config.toml
num_hidden_layers = 9
norm_place = "pre"
norm_eps = 1e-06
positions = "rope"
bias = "qkv"
parallel_block = false
init_std_up = 0.0255
init_std_down = 0.0
learning_rate = 0.0112
lr_mult_down = 3.0
beta1 = 0.9
batch_tokens = 16384
doc_mask = true
dataset = "wikipedia_en"
MLP neurons of a small language model. Each row is named by its layer, matrix (gate and up: input weights) and neuron, and shows model dimensions 0-191. Each number is 500 + 40 x the weight over its row's rms, rounded and kept within 0 to 999. Numbers have three digits each. A neuron's up and down rows have the sign that makes its largest values positive.
Before each neuron's rows, "fires on" lists the tokens most often at its 100 highest values on Wikipedia text that the model never trained on.

fires on: "\n", "om"
L4.gate110:659521449432516429484550518517445525473461457488464483460522546511507618502549567482525490539626428489476514563496540509584566482546524466494545490499500561515552497537500479430463507453557497584472481502472534464452463484496504481455454557504527533502501537494492475540461525521464503429558510532455517473459520435535503430473494479534538451534502529510471489487545538443476465482518527514497489447533504508454517482491539493488466551510500518474507465548526481463449510493572438485522465529499477488447504482513460478536565490499506591475485422520418430476497477588458500540
L4.up110:515517507516564498456512512527484431447488496481538529485513475464555500496546517499537471528485538524489448462469418533574520501532433413572438544533496520581601532510429515511480518530443441463541435512501521491575567486528522509486540519512455525540457431561490487507531569531498481483520515529489508486501468475497522528494508527494558449494476455507442413512436436459513506425471438529523486564517476477582479468441454470502510510525487474477434516518461482552488493531527497587483500422480504518489525519500569463543444522595449529539472467505620527437516500588451528470

fires on: ".", " under", "\".", " en", ")."
L5.gate66:495496464462616461491495445493561438433551432525564477496519471468480511502543505516442519562507505425463484396428502487526420494526548443528467556526536528485491477629516459491417517504505440511523458426510494502491515525539493576492527469516486519519531509497481484494519460520538508468550520499466502439509502429592536517531523545490554430520555438537543465501477510415522480511448517513536505383407472534538479523537467463480535501538465478492511533452470535505453506501434561513481524509433539540492509471459509542472450459537490549481473488575482465541563505521522533493
L5.up66:444435501502472443529552476461558525492535467464481507508515459473455502513488532470525525517515462557520531432527476475444438471473489562506538514514436529514506532535442489475567566510446432500510517545449533490430499488527482452533528514448569534507469454435527538562512478512477482411434396567530538501502501485549505464489491542496513499505441430563491521452540509510568540542483523466509471514533446547497502487463486529423511567543516417471527472521546521494562579533540634527511555521584446463480465463457410448521489468509525521499468564500448439466482496526457495494

fires on: "ing", " serving", "ated", "es", "iding", "e"
L5.gate6:494491467463435507468521562491506496455547447514470496475491572448520500504605431457443519542484470575499525502456459446506497494501493475489518448468502515541476471476594455493444412484556519539481574497511490465461530542431454506500468472473537575443538479504487517491497480492520482495507484477494489529421555540528427479454510490500440508548545547485539488537568474468514563502557566529533582488424514577484456498572565488497565471518504573507473480496518512517538530461450445525487492524495537517534507484479444419486524461555386555517465499522455548487578585535432501478
L5.up6:527510527521466492389576537491494433503508537533529571496556459481511471536512534521496519528443495457517451522412478503505441516591470468511521431469553459474549461508524524485476551472537513523426430547470496542478542464500493508508499583498530444569543541434538497462487501512450463510540580429516531464392512530450528583563455498482485547527499526513554565487481419453467505502518493503586541458506493476520536499501551542482561468550511504509502474524489517581485492501442448577442516466491444509468481505463498533511578537461444454497419436500484533503526431526525503515

fires on: "\n"
L4.gate206:475465484442536479510483554504443513409477424490524615481461542472550480388528502518486513585527537511457444481502455528522456476537467498562521460487425454476533486426523468529551458497495404576495530482494519422507554519475515542492593531539488498456500525575489455509527519534421517523493487499522522499469555516548489508471499499473529496489523382475539529476519554510451575538496463522519498485408511475522528463454522498483513474541492527517554507517487459503489518527521504511428604525513521457445562455468436567524440478515444513463495450531541557539447501531479456524
L4.up206:505555493432431465513601438472531437506527460524493530510484538528535506520540495519556499563520492547543504528494496510585507580513479514480486487554530514466546493534444454458401457428493512507553504521472533502518462508492486448480451545524541444519496367484536462465499529442533500546478512522475541421490562481444498521500394521479510505536501484544462457582500525513504525439455507546450528512507423413539446518485436510450435544480480532526531517568516453460492528457495439509510482409462443514521506527491554535497473508524480567507508453492524495450510582427539537527

fires on: "\n", "ated", " include"
L5.gate237:546444475565494484568488519523523509485443497537493430496519513547587587522552501530500459476469492499495542499419503521486483490469459465529452523468573502435570469464541593537414519470528485466478555546491488472394531567588474462434537518451467481519527509544504537511459504441529560441478453475511503447481439540540485506508498521486491449527518426534498551551459499516529505499490510506530490454460466469554481469449566510583485501463471449481512529388461572535547490473457454515509566474544444517461498462524485474462453498510560552538479443530516504538552573540474493453
L5.up237:557495479511494555514597534399479482514527438507446544517494492405506469452588580487600506549478437450489494491517425487414449483541493516462503516621538465472488464487430501492540483556494558565515435496504416528550488473479483550542482522537478508484480520469490517496504486451507496509521528590459480509543487502525498508517545529474535441436515483523476445497539505586476541500601537509487499518519496528482485475508500557409511542492467503529495454519537488509495542524554410554426484470506502527522493478433456509542538419482429508453524477524471477496531511544537558502

fires on: " $", "-", "_{", "\n", "—"
L4.gate39:503437482492543476521507508561502483520507462552472445532543499560525460502472497528498451501528483464429553457538551487521444530474567468534463444519512368455565516520457537463562438530480476509461489537428468524526546440523514487528523543535446483478480474542527494454513548506458518449478443490475505450488590481574484515509467541554497467529529524518519455538532501449534478537521478521473574397497523549539525530487463484540528509503451482386429511546514491507515494435619442571513564512535511424561525481520512439511480504419467492594471469493509494505503515543524538536
L4.up39:515509503524530502520503494440510449598497509496447534530518480531477510539475486515468497412500502472535493558481548505515457424468407506578528542516493503466507503404444524482500495489465529463460395563512571559450553507497504457528535464573451524525471382530483526496568514483555517501471493441507487533511526534531506448519478526463468494498460522531488487417509544550507485470549449507514482426534464531549584517606532523447538518507432531517403587489546487573508440511509503547461519524466503466490501483451523471525500514547489481467516464447449513484528574438464501579

fires on: "–", "\n", "ues", "ial", "i", "S."
L4.gate203:459485501518508514407410505506450459484549483514484541472496551497502572471543505569519528528537523524436516532476495520519498457542460428510518492558488541465506574476488501485550499522503425561521553459470517498492455480440570444495535467505505552446547523511434514486461468445502538546512469505556541534483520436460487527475543467416533548467493490503477516416520497459545434474513496471491447507539437446519553509510425561484533525491554455469453561475492555440536478470573553543510432494477523477471521449481513674514536512460458468486457437521466518468443452536486489540
L4.up203:537486453468548526510553395482455472546513435484522466492521526489433573472470504545509481448469491529474438482510529520535531538525531574483456567458437508494507497539458452576456550478454500520600514507511486480463547492536534521478516524525532507517517503526476448465449484493557503512469564551508464455505551509477464515399534486475512497521495511497488490518552509470446494453483438569494517494539461515613511503436489552532521446514561495495544492483496551554471560530455483453511451450521519374450541555573456523455462467466466562438482424546447545465532469500503579445

fires on: "\n", ".", ",", " season.", " seasons"
L4.gate146:525472500478461480519619507435532428505474502523393533477489516512539471457528507534528475482534511504492520506469530442550542489502566480535424473479543530487512542537583553451540503501532418511446479433503484553573445556484466530549520503489534518524517510539470469502460505488471480511472487558534428498393516557485479451618548497499412462507559490585508533553508506510470565508523442486457435489493517522482501445545513527491483506526489491545545474460476536520568544493494584516451484489512556432518605429447437510499500473489491507516506488476518455493460505460465408477
L4.up146:519465463515448463514420503501487412467527428473528424528492496477493445494472572493473539517471519490457525437423543578429578508549489527490498503485483475503522565500478470501529505518516485538556489547468547530550514530577486534482424497519585505476470536498444428469542466543507518499500550479507582492486487483516529418515590510528433492510485478500536513531517547503439473542427572495529441476516487568496522473477543426528519437458410519499528516473474531438624515461468496456431480472483488540474549493528523521459481508588523537514497441511523558508489425531447530532

fires on: "–", "-year", "2", " st", "| Party"
L5.gate65:513481480523422489499506503443490491504479544483444521484452477523513502439477527556524503490490496485509485545455505524481587520446531603446499538535463520470536580506485527522473464447518529484416586508550486465527512485510465508523483487505531493508542479417421520494559517456521496462442482457543519496417583534483500501481445567478436445520474544475483500475490492535583367570516506513553457430496493602515538486514521461452457499464468557458488466465527458487527505495466500496462463471548517442486482433532486510415507476538534540550467467576449437435511519498441412469
L5.up65:485544570468569514494591490452558519521516529463503493422418456508475446495463542528428486511469522464493517472436554510479511534504392504490490479504477516469574591401485480503451551540481511487455486463485554489437503464527470470509520442507503565543501495512506526496564543469539426468447516518531533456532589549488587426512479534474374458568441516512510494472475524477521431531464483515530493478501481510483560545532493442498532522511516499486504493459515571493438505501527481476544483483503541386499516498555519479523431512566476534519480465492459528480415568546481509519

fires on: "."
L5.gate34:563560508501484585505506432483543468424567505548479445462446483454515534483499510559506493402532427458457497469518447444470529467465472410500530419538494516421479612533500495497484527550476545495517467458493511491440467462426491542527511491520566523476526494589546476457464528529527511458447495534461479514530519511546492463571544487539445522570502451493537536529564515493531530517480513459487470477444464516526469527542457484520501477474498458430512534528430515453577500501460574449504530496501537440499504441457440456421500510474465518532488475561527518586551459495474474568
L5.up34:504525543556419434446458543475464425549509559526478493534456473555470472494546513495439509544515505498542480478478449437584471528533457471528455489454492547486462551495481510497514491415489509443543480565513583426514475493486486529510523523523479481425506497509492543480538514487501497485516467485451502490488484501523545569565538485589486482495553467518524573538558489462465485530491462443509543507529489513506567353539531452547544478477431444527489535497457539506497423497426457512511580571509552471444505488466509496447420485480550481558526461520485470562572494458417515487

fires on: "est", "st", "rd", " rest", "or", "irst"
L4.gate21:451508532507532506519502521495516507482552489547428430519506548504475464492519500367482477549440556485436526539535507518476464529469518532531464466466501500537552559540551481579439500538492486522461497473527497553462477531556527456488534547507560509535499516457503508551422447469489395522495453577480554520519500522549436513495578478461507470471542516536548468480533484573526437505503441449516456545484558511460448462487508426632478467523573512461529468456461526491478546503489417416561529490507510490526559485471554469497456446524524560500463483454532442529465460487464536539
L4.up21:459520468470447523510551532491493548473507533503529552446492512476494550456523523503526439459477544483516466624540515503534497564480435544495444524481487471502512495543474460514529493480501514487464564488496532569483452492504486529522434476504481453495446395506545439420576551543563454491460428492450491494471515501458513502532456478434409463508446511400535531520433532557508494492442560392536458603496483468499572502553570469522496504551506459501453522513451529526473535462479534519458543466551448456493499557496581537441479484550493566477475551489497499489487550506539473508

fires on: ".", "),", "a,", ").", "s,", "er,"
L5.gate164:468469516396473544469472492467537456489453513509429498544473470514485407499458562479489468469506506560581428511461437432505461530499540542612547557508510466443514476472480554501499484519548464495512492548514529549522477530547487488497606460506511583487458506499550466469589477498488512477468530478434437455474540410535557506596501517518532541515497519531512497519514573491455474532466486432562444430501531544507496486483456474441479536497530555457524498569508510515565498501475529445513518439456460555519519485487516555427421432477544489575486504504513480501427471484491509511
L5.up164:514475524524449524474547463464513557526524533496532449513466454452476459439528485419549521500566526589574565472537430526540478448555501458509563523569576469518412478510466447499556482450514527491508485416440535483440509460478596521532492465549490471537549478497514538500498546543504477475562576462507551476466513493572510468446584502518488539516524457422507486473528553571489530539503529504491513447424482471524503489455467514539444390535535444495559508468495451543581531538506504460540546482529559465477481485451496503498503478451451496487501562454475463491452462505477484547

fires on: "y", "ra", " Pal", " jud", " ab", "os"
L4.gate155:547455472463498466582492548481437519545526433506474512509534484521519460488517454584472523553523456476522483510446532563491502430517549532455492491523525487505504526484520520533529425504474475497494463481529543416461522420452507524496398513531458527398522455512517472492561527485448548468496490516528454559526550543501475535523446515381446471505551473581510492505484461575580522502465490458522467444591476444491485499573508504573541575532517470506504535478456443521514468521511446434482434511481487440484481481432567488550532500467550536518514524576508467417507486475476540543
L4.up155:539519490505497542503519492504516592510518518552495569456500526438521514490545420588482493426440442528481558538555417491522585541476460538410489451471567518470527455527539508453511592477520527570500502482517484478536482536552436458447471500482527613488499503520471551433596514505516485552485506536469512507548484513493554469524459487499498522417510473486487538466503482477497513543612510560477510491480473421528448475459513573490483487470469491487510568533459507466476489556537477477503432476482471473480422574477552456473491444465500502455544559492522527457542423534535485495

fires on: ".", ",", " and", " However,", " in"
L5.gate206:500481487446499447470580479438479433441509525521503475542471486483462522448507484565554528534481492482497496473480449478425591503548520481516450563554479498412501539519461483501460498503496591476477433498550460538499515480518463492473418537444517477496505430499473490536578454499513452500499469529463489490601480544441471508524460520441568583534478559490523558588487540480457553542550494468494496470463499390521498431497473468556497494498526519478469511522515514505571571507386523418427504429552561495528483467469523507483483435506533513523509577532515502490527499504459544531
L5.up206:566450512524496430472463487432547548455498528471483512539503547498523484471542470461489495493513482502449468503589457449485561492560467477553568472549547534468520399563517516486525536555540490560441519539506489420573478517479456557462501523436486498466506500470477506464543481450457479495466459500454477520549473505598477484501503538576466454468563530507448445531484472484552454569579538570498518415480491494502470521496445500596476470541463444485434532493505435491562512452508601557536473457495520501533533490471471491528493507546532514567454536519523566455496546441480449533

fires on: "\n", " during", ":", " (", " of ", "gr"
L4.gate99:429530552468498524491462490477495453509523483515464515514417528608513487543578467527482464523526492406513506600580507465528489469442435561528540487494439534526520498499584589515500504441513465536452532521476474532540467449402513523455458601468537509489512567504423535506484480497456501482486514518479515451498489508507438573609496477526559475515583493567511531526490515506546504407534508498524477544458528504499477553445442459574520494482405447497456514507481496508442495533476527499464511451488524557554486475472484500472473510448508496550517480534426503459464500509433481498
L4.up99:474569561515515578452521509531486496518480523461513523528573468507529484475534510489492499533481546472471520478534479476495515475555437466481507497493459548426469499541431493516549427481471547522488441493596514495597524520431509479539571552544544515526490419448466431512470455499480504529434500451525451485484480499514553469547533522531555505457528522419525469425533548455491420452512440534546502473491396590474500574544546464491490521448546450557505489467462480553507574511457474517565539505504425463452499566523498525530443492541469514480502513514501562525552562512425544494